Weights of a small GPT-style language model, trained from scratch on English Wikipedia.
Size: 8 layers, width 192, 3 heads of 64 (1 for keys and values), MLP 384 SwiGLU, vocabulary 2048, 3.35M parameters.
Architecture: rotary positions, untied embeddings.
MLP neurons of a small language model. Each row is named by its layer, matrix (gate and up: input weights) and neuron, and shows model dimensions 32-127. Each number is 128 + 24 x the weight over its row's rms, rounded and kept within 0 to 255. Numbers have three digits each. A neuron's up and down rows have the sign that makes its largest values positive.
After each neuron's rows, "fires on" lists the tokens most often at its 100 highest values on Wikipedia text that the model never trained on.

L2.gate380:155118123141101131067164132104125115129169118150154096125112101124134110118132111083105159089145116188155122182118092144089108146145085137126155149122114121118139107110125092114133104168109134121090109169145137136132115119141135122157101127128143152100131140137128147140137111149103120160
L2.up380:136127137131102140084143149072127125112100139130160100095112119165124110106144135056115166120148133180135143150089069136109142156144095118120144107110112117120122135127133103159144113134144102135086117192144110165152130110093145139130111139146092127126118142118139126137129096178100145153
fires on: "from ", "between ", "both ", "thern ", "| "

L2.gate75:156111157118123174110124157139092146161148131156115087113130134119085156109082118131126094118116129160141109162110125092137078136151163150171094126151124139134151132156149126139116148126121106129173122176163119112122140140130124159144125147115103171121144124110136105136120141068117105170
L2.up75:150149129142125162108125115167086159145105081160095115130121140146107134122120106139149101129171125142117102114080095104130121122143168123130107178133159120182156115151125084164149123116116116109165113174133103122151192119140119153121157154109128135131097129124131132168112175103129152155
fires on: "comp", "| "

L2.gate225:178149130092109102180101169132164112139126116128130133095090116137149136098121150152113120097108088128126122105141091125107104160088103173134125109113150118132118142111139145154144131109110148115185141141100115131115084099151127189113100123167136125141154103097166099113135128128135158157
L2.up225:146144139085132155159159160141161109159184077157126119113093129135161137113136131160127131123109114131122125125167121140112129184131120161114138154141100109117148141088145143102155127138055178123160125147122121154133102068117104133146147150182119149136098129120138099160097087119124122154
fires on: "and ", "by", "following ", "through ", "by ", "- "

L2.gate352:161119127106178114107101135110162173108156103117130103173092131155148109134125127084152118114178085126122114141127153090146113156127110105160130142162115132129125153158115082133142110108156156140136115185146073129100145097164104136150142153098100112125145118170156128132118129131112091149
L2.up352:143115128161175125120113118156145167116163158130131080133142115096139105138137071152114119167163126148141108163176149118158117136098155126159116132129103093135143135105125094137089117099099126103121104137153116114104144155111111128136155119083131100129115099152104144154147120134084103169
fires on: ", ", "was ", "were ", "former "

L2.gate364:156122142133139081105128112153162138092154132093132155133157127103118136144114140134144118131161160110126118144132161147108134121131165124131126131152070147116122159094140091096141132165158127163098138121124122153137121200116150094169120132138154129081126126150087115133158104143126112142
L2.up364:140147127105122130111133082126134103131130123103164157127098126116108128118125165129125149100121180126127138127125163127109169143128132111140119130116112160138111118080139117048152118149144131125079123099172132159175113154093119129134113105146166121120114152085138089082147119131098140143
fires on: "| ", "; ", "This ", "There "

L2.gate244:136126159122161152148122123124067130102105118156113162116113169105143125144144105122156122099165097105120130125140154130108052125093074133123100092117104142165115146168152141145114129160107060122091121130136107149102168145114160157101114123129096148139133097163168140203148146089123139116
L2.up244:103139128119083099118104136145175151166134154109149097144175170125122161122153148115142178094127146133117136107143117147132171100104139120152116132113160077077188119154142148076143077120153202114151165146116140155130104115145120120144147107146160140132155158115097140121140136159159149103
fires on: "im", "as ", "op", "non", "Inter"

L2.gate253:119105110097121151159107087155109137142159174149157171098113166152078146093144144094111123147142123099126085094111155132141144133158124150127170138075126134113174139160105132159118107123111137130122163104092124129151160151145163139138106102185102120120127084146109153123081130153150128105
L2.up253:110142119097124107126148119156140151148132154183132181105099157101113099107128125108119114174132129081140102118096140117143110159127104114107085141135129137119091108149177133124149119136128146184091129130155110140120125146156140154132132093193087140173146112139126121101125124140145098139
fires on: "and ", ".", "| ", "but ", ". "

L2.gate368:149134146139134105113135118131151125130127091133139145129079128133157081091110131146105121120123103142100130134113112118132124186123145143104116093127198146137101120138130139178118206141149120129140156153132149111086105123108094114120125125114106158072160107124157111140100129118163142131
L2.up368:132158132141185179101110136143112133158117088146174111074168136113131116148140106087133135112114110112104085162130126159124118155119142139107146093155171103098160146130133115132180110128110135126144142087127100139128166171176119100137147148119135152114113119136121099103131152069094116167
fires on: "ug", "| ", "==", "stat"

L2.gate141:132146132122138119098127167176119140117116149166157119117204121126110186121144126120123087140141116119167093144103148170095052106112088122125097159118073160144181155146141106150109161131113111107141143117147124152110158167110168141129113132084084128130164121157118123155142159158112153129
L2.up141:127102106057149123092113136183115133169134097121144078120162101066155131140137114067135142170159136150149123123145152123115129146061088122106132134147160163111149121135154108125115139108148099134149141164114122162124118151115154127180124109166132130116126106108153134115155145119121172109
fires on: "; ", ".", "K ", "and ", "/"

L2.gate177:180128142151107114092155107126133125165128124151112112078143107083125109120120150120130128126160166140147119123104094141164109121135140105093158162133118126148107159190138098115128131116150114128115126166154153137113121101149115135115130116075118099158105106160136131150160131187118125129
L2.up177:144115106149135111116130127127116139157143155138116082072160141092158148133116133132144140129151155130147123125117110137164129108086126131107153135161081164172138188176171074107149149127122145103148140133149163152100115094123104132106122092094113132166085130164150102142151129138119139132
fires on: "of ", "ical ", ", ", "ersonal ", "ic ", "their "

L2.gate290:123154180186104104104108143133180104117113116113131109143116144143104113124128138096153120139095144132120173132119149135121137127130135127169141107159110099132156131102166095118132154164161152122132181106140126140110095179119134112081100096138135106099136134154111119121161142144079122158
L2.up290:091130178126164090130122123129172102126164122135110132113101181170136142104169124112127161143138114084130118156117160120109137132161139119163154109125136124160114165110144095163162152148167149120127117107106174147110168135121115086131110102116129098157088115146135101111206110151094109130
fires on: "nor", "Sou", "Nor", "sou", "South "

L2.gate126:140121151141069182098104138167156084093155100141109125106126128111158144140119146157124133133121120127088135093173138122132121164102152136136175121133156095100108147135131128118134122151144186125132104113090103184099094165148125127148148110117135125116173174140158127141122105125139140147
L2.up126:106131128129086151122169124122160117123166094155151149153146176100144133142063154157115135136128112129105147118165165134125123180093140155128143103152201133130109136151118113088176126121126174096121095110100126142120149169140119104153133127121138136136170134156150127115098103099109128135
fires on: "any", "| ", "between ", "about ", "from ", "our "

L2.gate127:129070128114149152118124133111127115129123081137090106183140127125120103130168156143145144138166136103151123113131113121103109158152122109145170112119165099107135143114119103111134141090132147163112114115121147105158095098139095176108097162131161139130143173135116150162134121159143157099
L2.up127:146085103078145146170147158145140117066126077088123130186140150164127124141143134141151139120146127103124125160120144144102143138136114095157146135122137121096102164115106145096149137107178124125083114128105156119156066137100138160113095144166143117135152153118110125187171129157114154092
fires on: "\\", "has ", "had ", "of "

L2.gate22:143129129095132137149133137111189141156143156140157158119102100102126140074154137107128109134149166140155145107099124154127118131137095153150116104145166148112107137158110122149135126136165082182135122181123169122130130145186147115142136165148140178117093112152109153098130194127124102110
L2.up22:107141102109100186165166152093144129129135130102143164158125146147135144112131160123150112129157152141132150117125142165108165083132101147144153141138124088115132128116126126139135053133146109144110127135146143152139131114170132106114124138119158107110113119166150141112141130133105088133
fires on: "song ", "ight", "ew ", "album ", "\" "

L2.gate53:131154162118080159178146136115192104117136099156120181080091101137107189087123133109166140138118128177122166111144056127126110155146160136126120117129145153139137130100090106142135119102159126105076129103111107121088100144109082168102149141128147131102140154145118137129119137180149110128
L2.up53:128175140118127148111159120096160146165126105158119173120130145117149166094155116116174160092094140134122099137112099146151095166093110116158155110148156130121126148115119114168134113121097125109113122105171131143100175152100088137118098142131120102104105141170148131101102095149147102100
fires on: "way ", ") ", ", ", "ing ", "ad "

L2.gate167:126112167149109106131164145142141148113084119167160175117096120138122167108121148127157128136143143129141173129122155150145168149137122095128113115144169157113099107096140120124159106116131159116054122125121153120162087145097082092110110145149121136116112063141109116159122076162131143143
L2.up167:086118148149132110145125142146134126118113156168154187110120118160135152082145160134181126123118159111129157137134158133104185150133137110146141126142143145099103092101135149142157107136140153104042130129117154119155104171100088106142119157130112105119103102167085088140161124155120135138
fires on: "Ar", "od", "ir", "ud", "mat"

L2.gate221:109098126159126147148184120156132136082119098102131135085157108137172146167147119126127109128130114171140147142150149142123083105112154144142181092156157120144146110184134165152159165133129085154106114155113143172120121125172148142144144098156120093134113192143107083118103146152125157143
L2.up221:109164115095136134126137111110109098095216094108101163106140145105091144144099144125141123137142137169135158157123118087109107061135117153130162137139152141150153121142141164144127145139148118124106131117114166154119094197148141127113145086157090158133160165116107104133096180123135151131
fires on: "est", "- ", "ust", "| ", "family ", "=="

L2.gate372:124123118104127117107156117170155117097098120123120122126183145154127151097151136127169169112145130121100162136127134165168155134176130101084136120134177121140145129119112127127190147145106141119139123152099181143106143096150107156122137193116145168141115148125122111149135113102156153174
L2.up372:096114118147101156146153150153120135097116090129091096144124137154153132111134100159157095143141127124078192122158133148153121106185132124164083128116175115096164133118099091094184196155126154079142118145124155126137124124108126112149163160102150154104115121139150129148140111083130160166
fires on: "cl", "of ", ": "

L2.gate110:120121163132187148132121108128146133091162135081159131186127139154117109100103108171136092103127152122113137118115156126105118161164108104114131125096124105162102101119110143114131107106072146143159116149109105150077130111173137118172098147133141145108148074122093130103157140168190148109
L2.up110:141148148121115138119142117116105108141165082116122111178183168176158107135139106141132145178121143142097105097118133119154162139092113116163104127113111169102093118117131110089150109114119121125173141129140112130126141131114107107171101133124177125106166118128132107118148113118144127133
fires on: "m ", "series ", "career", "| ", "′"

L2.gate160:133091100132115161150158140150097097141091165137123129138105103125090120110146127163134115106096114193143142125118078100123140184156126111108122136098147117114121141131135148153102108121151098142176149121140122091129113156163093091134160158142111148130116169158133124114122146127141116159
L2.up160:111109135107128133156128149093108088102139130152112129173098111092072134132135117130128106131115148174106125160128105093158135134151146115114153101117124096128135186120102167126094114166152122113109156156130140090118110129122121120119150157099151142152144142159160063089128153124063081118
fires on: ", ", "; ", "\", ", "—", ": "

L2.gate168:152137158160142149131134114134088147147111107102141176103103104165135158130103134128099146116117139127099119156158161120142145102124113138123111130135181145115101145078153146112132114077134161164112127100151111132132145138112118118105150120156127165147147180114126156170125080129140101127
L2.up168:170122110132103140123137106165112139136135133154171167137107098127106162146121133149121151140162149168109152194144145099135129101149108136105120151115134127150110165128116091155077125096138137160159122137147103118144121141114124080095115080183088132145145124111118168137108103127161113126
fires on: "min", "Min", "tit", "tis", "loc", "Batt"

L2.gate132:145133118094121112134112097100170060124137179156102114174102113110131135157134136153102118137160163153102135139122136101124114146131133111148170166149098120149149171173102115090098096130168080107107178111073143165105120154142135129105161142152100129105158095104159137129127131105107144148
L2.up132:079128103115164165134148091124146104123174167108139110148130120131127070179140141135117132135107165141096146081121110160131137148138140110121128127130121091129135146176109170161121124138162095150161133148074068107111131099140119124106132134140131096132121156134108182099094157168101099125
fires on: "there ", "]", ", ", "—", "\""

L2.gate82:156103128118132148132126169122122175132174123117148109116179109135114121135110106123083133150110124156151158106157187071134121150141163139158169126129097142115139092124112110103119133136120143133146143133140125127145128146148154141130118098175175146179102114152107127138107140122127149131
L2.up82:140091092135142163113151149128103159161150101155156113121173102098092120135141133132095113109164084140165137161101167121120149156156117135151162144093127144135145102122139143109108099134094150167172125121146133090184175122138115138116101134159143161134109124118119119147120144155139131138
fires on: "was ", ": ", "is ", "bec", "| ", "\n\n"

L2.gate58:119123159110146163113095127138091130144156106091142148147120154146156131117140131177115107155121104142136141128164154141161140135135123140121115122115130104098108119111099146156150140086104169073111143112086098110135142112103127100128156152121140092102146119067147127065102183150159135160
L2.up58:151093162109173170105122151137109110146168112090156139174078165157167082088109103190123094137111120137129130127154149153132126131141116107105147119132135136107114098088109116156150101087132174097127163111145111138128102120129148118117136126115152113116141149108147105100134197168167123099
fires on: "per", "suc", "Per"

L2.gate171:125123148138136146117097145084148159154129130112155158120122131127131161105104093141083115104146161157124085087148176127136115083133081130093118129094125136130142124172081139134132140151142104105144151118171104147145143145144150136131132144150136141132164139143105150154147117111148115111
L2.up171:124130154135114121082097180121117155153136109135109159136123156152151193092117111140094132092148140163120091081122130149144147139144098161134102168081124141140134120145110117144127138131090132137118122109132104143141163158101137123169106138138144114117144134120103173131125112116107103097
fires on: "|"

L2.gate316:146122134152143133112113144103157116140164111136167140127130162158162115117141139097118133152153118159160128184159144107102089114126094145163166123088119123165131109143114153180121134186188125111136145143116112124095126139132099135147119137132098148097157087105125153131129132103116122119
L2.up316:107108127135115118114131176076127117077163106137127122133131154121155157140121142147124125121138102143099117112129145129131154073128171161164139122122107093128151100141163098150144117113103152141066140121095134113123149155165099151132120116121194139127175147147144157159136104096088136138
fires on: "|"

L2.gate215:138110101103143156148141104098143106083075136157138109162118114155152137094118129138096093140129133139105108115105106128140139088134157096088148151172095137137143120166088101129161074152133115134118137167144124103158167175129171111106149137078152137146094079167127148124090145087132095134
L2.up215:139136158150130109159094123090133118119138181105118106126144120094119129123116127118093140171106115162126125155132122127111085133132134110097125108118118069151123169133140141173122135121129079157130159132133122156110112135148087136109118130125127152171119159141115155137130130139139094103
fires on: "is ", "m ", ", ", "ite ", "ate "

L2.gate31:138152162147138143184147093117129098121169146129139164159116128174161136106124127123131104120135127138103168085126135103161169154133135143114116140078162153146120164115045121146106122160144130151154180101121142156057094162150115145112092159108108120166127169138149138100091116105148117137
L2.up31:173100102125083146164144167116123116129137121134123165177098106170146102103157101133155102126160124163120138087127104113123131108131151108140104117112117144143146161146073115083144122132122089109115149104155116149110130135151159127090109176134148139135120153129126163098105077130131146129
fires on: "was ", ", ", ") ", "| ", "—", "as "

L2.gate70:104130174118114076137140147152078074149132156163122083107142154147149113091113120122120152099124118130133137146125137109125141136116113131135130160080138187126128154135145101115121078168116183117106089122105126148101093110125160089078108141104105160194075114144135102090157154142112134086
L2.up70:119116139128110101128151143121104103135138152152116103136164143130114141114140138087154150123081101118120124117129148106133129123123112125134113147096139186124167133109094098099126122149169123080086123122111144124084111163103131077077104135149146147132051078133102076116118162127085189119
fires on: ", ", "(", "were ", "of ", "; ", "was "

L2.gate135:136089124079130116113114133146134112151156089131124122180095141136113136116100133133136117136165114134114122152110116134138107102144135130202082141113141093128159108125156130159079124162131126133113154168116064128126103108157143163166114164132098120091118117118154115133169167084122112128
L2.up135:136074093094082142148102140124117068149125065144161167155110154148129137106076148160149116122138142120105167157144137137132138118181091127141102123150119140122129105119132106145120105116114134089147144115111055130132103126159097125147133151165104137155130141148184142159137149102131096131
fires on: ".", ".\"", ")."

L2.gate307:143103137133107087113085155116158138183128130163136093091164087105136132121123157129127135151115132140082133154097106130159126147151111117136107149120131117121146123107110163126129132097137115123148119112102138115118173106114126082114111138116159130137151151082110152102121154129152152148
L2.up307:121133141153140095176132159113135134160161115121154133113133147109148121106165125117105111127075084117157152142104154120149120135141136141119114115120095111120141084116125129105126100091184134107159133117103156154102117100132138107137119134093128123136180117092097136156127143168149136105
fires on: "of", "prof", "construc", "elec", "progr"

L2.gate263:134127109133150131114171105078129143131132138160178158121157164104083193176123155121150121134139124111105138094121140147135151174139131149126115134103159129134088125140161088113099114090107155162111153141106148137150152111121124161155169174173103139082101119103094120114144118083130093110
L2.up263:126108175109114137148126080114148151098147160148103153130127132127143152175164149111148119166099124157166177164113125093096144126127118149112079147109171132113134113182107117186093095150145129180103158106150172103093120136152154145119125135076114157133118136101120090134116118144135128159
fires on: "| "

L2.gate381:156133091083127147078096122117139155121113191144133157146113143163106156149114188149102144144121140120165145115106153107129198121143183123127139130126135123151115141142135135115143106122137119156134117140130155160101109121108125150135143124138120112132119126091126148161158122130134148154
L2.up381:122103095138110140135166115129165138132110095127172151154125109157141127122117136116131143148162155133139161113125176147116135115162139123170162142115096121159186111091097117121153124172137122134122089124134144115113109115131128116128138086138109148121098159123113109106157133112117147146
fires on: "An"

L2.gate273:114153142137167138135094134147148109122136114122149114081134095124135112168115169110121126136130143155125168162080097156124122142163136095116134141074121130112110118138111128113156100123127128161118121132084117143104129155124135139119154128101155121172097102190108139072105177169148143129
L2.up273:131114166103169150139135107116126135100136115102117102095176123122125114135100142148148144095123085150098140126102144124095161128125148084146052185128099156092121128121114156129134101160126135134106166057132154130120127133099130125107111106104130127132078121162115097126106150126139115177
fires on: "after ", "for ", "before ", "would ", "in ", "of "

L2.gate206:150114105109115101121129120136122129125068146132156150112149083091150153128115150151152151110152089195158095132121106128093103147107124122104153100134140131118105113116104085108123137140088153109141114112156134100173180145154117112138136125138106161133117139139124135141141140100084127133
L2.up206:122141153084131140151102105098113132168094139149141135160136128121129144114102151148153152114157109145121074110116152109150114113124084123095099102124152179115104099122122125088137138125102149091148114089123157165154151148145082137084146089124093138152135099131132118161113145162135171129
fires on: "a ", "io ", "York ", "of ", "ie ", "ia "

L2.gate350:134105121101079116108127143109131106136133114164143103146095115150100178103135087146109123161122109164105132109132124104150124133104086129125120143092133151155142131104098091139145149131149123138163123171116133155161126107109114153179142141151133115145172106151146102110115100114151112100
L2.up350:115140094131122070141128136147119091110174104102107139122092172108112132114145124124087137181101092114102177069131162126118100118157137121123148116142139139106133101121157115079159127169133133145139127135101073105117106139122113113158147142124123156114120097134175123134179138150158115172
fires on: "; ", "and "

L2.gate8:096123149128099117111104149127119137138138178096146077095140150142129105073164107065115119117109140124160118123137123104113168114139100122170136076128093115105114108130116080122048168128154135165102169114079134140118127117136174154117115124133131145163141163167113124113147203118141111125
L2.up8:116148158122091133120152122134168134137132139126152106140125137123144125125145113121158153092138150131149130088122138103104190083140105129172103052139162122116123101120103098110093164123122135148146144171103087172119107154126119116129129115152112149153168160154122098109142152120156105129
fires on: "most ", "more ", "(", "ely ", "first ", "=="

L2.gate86:180135103145131144113153113110115141158132142157113172101124101105115115134158112146099099136123136171159163144127091088171113159157158132133105126101155059156160175127116093121161110141124102141153137105121137149097106147113084107141138174150153134112129111141123132131100132114124104085
L2.up86:132145140123138121142151132092075166148152123144103129151104090109132118121147096140109106143160148139126156139164102104148134141141149084132132109142136088164093161127131108128134137134128123102123140115137137130069147108138070121085106163130118153145179128113117136091114116131141143082
fires on: "\" ", ") ", "\", ", ", "

L2.gate353:132137080137153085111145126114159089174136127135163156098088132144124111101095163135138122164143132131153112126129168123118157120121156163149120158173152139080119093100131125110096126104101159120146135122132128184174120131105182093087095132138133134132119144122098134141133071138120127133
L2.up353:153110157111101130165113102125151063147115104147121113114080077132129126075139124096157110106095119156168137136131152127088118110103134124185166141148148126104069112118145125096122110105118132117124118144130146176114120109136137120134124094127133119135159140075131147165109099130149206086
fires on: "has ", "==", "with ", "e ", "had ", "The "

L2.gate149:130126113113153135156113106142137101136164160119131100130159165110108171138131093126134129131129116137133111073091115118141158190128130099100143160121105109120154095104137131166134122116159147120119139145122116120159135155153150082116125159093140152140141053102105092128174184109141104148
L2.up149:121114139104159088148108123175123185125151121126110111127123123152162150127083143090173175150143132146130118181123137141157120112119127115148115100132098105098093136142107139122084135134150151126141150095160172163123144082152142123146083147142115158154105123108166108178145130176141122150
fires on: "| ", "3 ", "4 ", "0 "

L2.gate318:113143116110135123131136156116129126157147097166099160135139147146131147102129118167145143126115121153092134123119130107141149119104160193164124105153170134090140137141129095126084104130137145097149152149097128118121161165126101145115184133151117103147135121133179083119094112115098101097
L2.up318:128140173121109146112150143146097124146149116154093165122145117116129157150096129178111077113153132116122142120081179120132154100123156143127089123133176151149133099128155128133110107139131135122137153076136129117118136129138112139165122111149142136132117149131153138122127150119122119118
fires on: "; ", ", ", "), ", "\n  "

L2.gate181:173184127119109138093146155102158109115087098094152136139128106164117120124087128128126148124150158119119125088110080176087120111150140106089132149113075162092141104137134108134168112101140098123126134158108118130151098148135149106115112138134108162128153150118120106089100168140141121127
L2.up181:122160135103135169094128149118141114114126142152137105124110088134103153105104136109143099114099156142136123095100113172086149116132161093166114141141126136092166134129112116140133137124156109121131141149149123096162073159089175131112121123141129108124147134090081106120141149156109119082
fires on: "offic", "in ", "would ", "un ", "vis", "did "

L2.gate197:175072114127134074094165107062118164143092110129135137110097121139152090158131146135107154113144132116153146150102128118108141120115180111147108128143097130133146143155109104090125142161095140121120134168139151101115145109094164144126085180109101166125126080176153147089130116130140160119
L2.up197:121057105088141119127139131132115145142097145134153130070107124106131146157148165090146115117110151136109130108120131108147149116146185129150177108087122136108144152088105127134116137134102131145103132162101139101132112114133139146152107150131146132083158096127179179093139097127128143152
fires on: ", ", "had ", "aving ", "6 ", "but ", "2 "

L2.gate220:134094112152142159116133144116113101155090101132120128132141097143106110102131129121107145108150173131149180136103119129104137089140119134153133122124160118149141123139122119142126090130083103160141175138078103172156096101158156130155089169121119132184162140152147147104095162120142110104
L2.up220:156100132113171168113163158140152126097127095115107148153118134105110094120102117135121147106109162159161192117117150098159099145116145133160138135155117114189112146121102122105109101152121136133120130125103109148163145120101166130143121186141147127134188151138160111153085152161134144107
fires on: "s ", "/ ", "year "

L2.gate87:144118117133099124081082129112113108148098132147073125137161134128122137153157135155184095172162119151123133129174121163136153110123092149135108128125145134115127110127146117130129140149144148120134124183082094127137138083135091143171129091097118097088163149136131124162124140165136130130
L2.up87:149114146112126145085111100111088121154132112125078120110103157163191167097130107133155102134126137154141137143134130186157146136116105159123149108129194115117125118120139121114118130159177161105117159122077106152126134092109119126139135099113106091064095093114148117110115128111123112146
fires on: ")", "=="

L2.gate107:105135133120115090096111130175121098099157148159132121143127141140126153124138155160142137113161149153138126140110193129123121180110116092125180132146116155100105117129104112115098145190125155153160107111133139128138053145112175105148115123160133116145169125141135080146165117098132162166
L2.up107:149173134116082101132121122145159139140139123142139114146125125133145114112086131148117140142131131166129103140101198102118138135102099063144106171139146167142131110090115143067104149111158134126129141107147114154157129131121171133169150104121144094139138054139109120118132122150107142127
fires on: "and ", "| ", "eded "

L2.gate216:143135146166120137125123107126157155132194158096121165153104105116123128118126140112167131154128123172116105130077132117135140134159124127117117132113169116121097164142127128113157138098127111133079109157161130131124136108104152148089146142148094130097111091108108120102116107125129124091
L2.up216:146113135134098144113130091120127131110117129122116165110127132113158101118157159108129128152135108156112107110094086122131198140108127107153153128125146087096071121130178133128133137113060125103100135134127124124144103099091139150084126142121123124099173150125096142111163102132079129121
fires on: ", ", "\\"

L2.gate19:125117139100118130151153144141166145147106080178151130081106129123099145108094147140147163126162107129127100105170152138136174147120134127142140131068119136130108082121132104107093158115132150161161166102183147119156131141105106105147120124123139108128149136118114145102143087126116130103
L2.up19:085125131117157119142142148126120154129145089157126104127160133154108151118091116137118161118140136111120111136118134103121162112144108124166105152098127159133118106161111132126088159085126148115092131132152151124194146145092103145155100131158106101155160115100109112131136150149139111129
fires on: "Ar", "ir", "Er", "ebr", "der"

L2.gate377:144110114120125155108087131107134080110184154137150153186126115139132087157087085106099148144118134131114164121099104159119101118130128095121156145127129109104117117178154170160124145121110095138131125160104106139191119165147170140139152130137128185089107127113123158118157133105160145099
L2.up377:147101125171096152091122097139157096099144152135123171157180122118175091150112087137142119102109147166159177142120159120129159121150094117170145140116140120118108122179145140160068109162148094109132118139151141088181119155142134144152122151145103148116101151130156151132118135125102124139
fires on: ",", "| ", "ouse", "time", "%"

L2.gate334:151111100132133119133152139141150083116144093096186154102152124105068086089118087135118147143135129148137163138107119108121125140129158093106108104084120146126147150110134136148075140130130085126149169124113096133142098121133147108167087133161103162143127135135116146117122146167132112110
L2.up334:134131142143143111189129135110154127112108131108139163131137134108086104102147129158127138124130121147131155155097116115123166109136107121112122151098083118109136167129173093141112152122157099165126143132127130123147107082177120123154090146144128162120168123129147131115123132151145104110
fires on: "; ", ": ", "since ", "s ", "year "

L2.gate69:175114118123129082086144092093129130148109138088125111104150162131164098124119161126108128127168143156136157147123144168138137123104144116096145159118094193108069171104126138113125146082119174163111156096169129129104127129170111141150107127132128115142138094144127168137125118150102120129
L2.up69:146113117142121117106164150102106160132114118118147117125113159154164079135088129117146134147158107151139135116139159118126128118107167123137103134163126167099120178120123116134077124113141156111108119095176151184130125139101133104127145082166107127163099119139098128146128113118106108148
fires on: "was ", "were "

L2.gate341:135096144080130103101083172135143117153175121135113127090145119160156126136165164113106114148149126148110092122102108129131142184100128131129125082115115119108137131106116117143136092168116132146138136090092119094112157105167148093112135130118120174103143131120109152121099153115175118121
L2.up341:124157141125127136124096144102139148161113087108151104134134091151162114121123111142124125084109158145120134088160128144140092131123115112103124121114093147091114138128096139125098150113148183128147124100152114147135129145111134147136180113145127137146138139195170110120126126125162110123
fires on: "F ", "W ", "14 ", "|", "B "

L2.gate330:129139131139134109092121169095152068109157098149098079191131138128123124154107113104100127117165111165135064150141130153130093126128117155142123145162095105137132116110141142122123113175186120148120077159099154119157112122154115122119120157114118164114188167101159163109113117143135097107
L2.up330:117150154074164118152134146149125136169105119160138192081068165125117134104158131113094095087139120145141128098121187136100118134110149110136112121090148119112132110120174181097075136126149122141141131106138134121161125133160077140162147139124104145145167096132138157170100138137153117114
fires on: "|"

L2.gate286:129133119118131097169176108138099181114149136089144134118140144118112103175112111088151166120120114198142157130139138103130109167173100140108128151170167122097130113130150116135149128090092147125111123123107090139124152147149105139090109154166137168156123125167134146160150146133151155137
L2.up286:141134166154112137131163120111131167100113141124099145115126088089111095119114116122092125135139149158125125166122106161126100126161110090157131146174166111127171099142155108138136174154108152150175120111177130131146118152098082149116175103116116060119164095136154159122059134120170120104
fires on: "ob", "°", "′", "descri", "coll"

L2.gate199:132095134100130128125158132119074172158110099057133133128126131151166153107137138147128090112107148127104138152102115138108114092097126100103111139102113150122110114121131150119178099142129131142195129116151119120072056140115126093083116160124154130084145087139149117120158168103115143114
L2.up199:110115131111142093164147148122111155147077158149159135101147134120132119158109122115120095105146156102128108161121177126130096106113114109149154137154124123163129095128135094154113163104087131124122108110112123137126133085132118127140124090172090181148137161150145127152157137102114144086
fires on: "W", "″", "Sw", "follow"

L2.gate183:136175112161163111128140170140141134122093119077111120160124105145081114116142153159171186147139114116129141163118182090176110174170073116113131140122117178111104155162090131136114133140102101124120085115106125082184127121122104123099131137122136102121125100116110156157139107103132140143
L2.up183:128136113174124159144138145124129121116096143136114107135136120143112108124083170163165143166124096094132147144160183091161127156127106130104134190138150162135145185126130127137137103130129099108095147107135101110126145133085102170105120076087106158136137131137162144165142105135143157168
fires on: "Or", "Har", "join", "poin", "stit", "| "

L2.gate3:169113110120140103123111121108146146099111129152122094095144094125108091135162137125099109125113121109119104166103103108121149065110115138161127080168138049178138148158124135108141115130147124156115099116119091089171136138157159147122126162118109175122130129132150118146103139111163121095
L2.up3:108119140140117134149117116116090144213094130186101120107122108136191123124100166140119101139118088126146117145100122141077114120106147122120132172070125135097143109150162121110127143149075120109146115133116135141150156096144105100158142106143113094132101121118179137120147109146108117145
fires on: "2 ", "6 ", "1 ", "9 ", "8 ", "7 "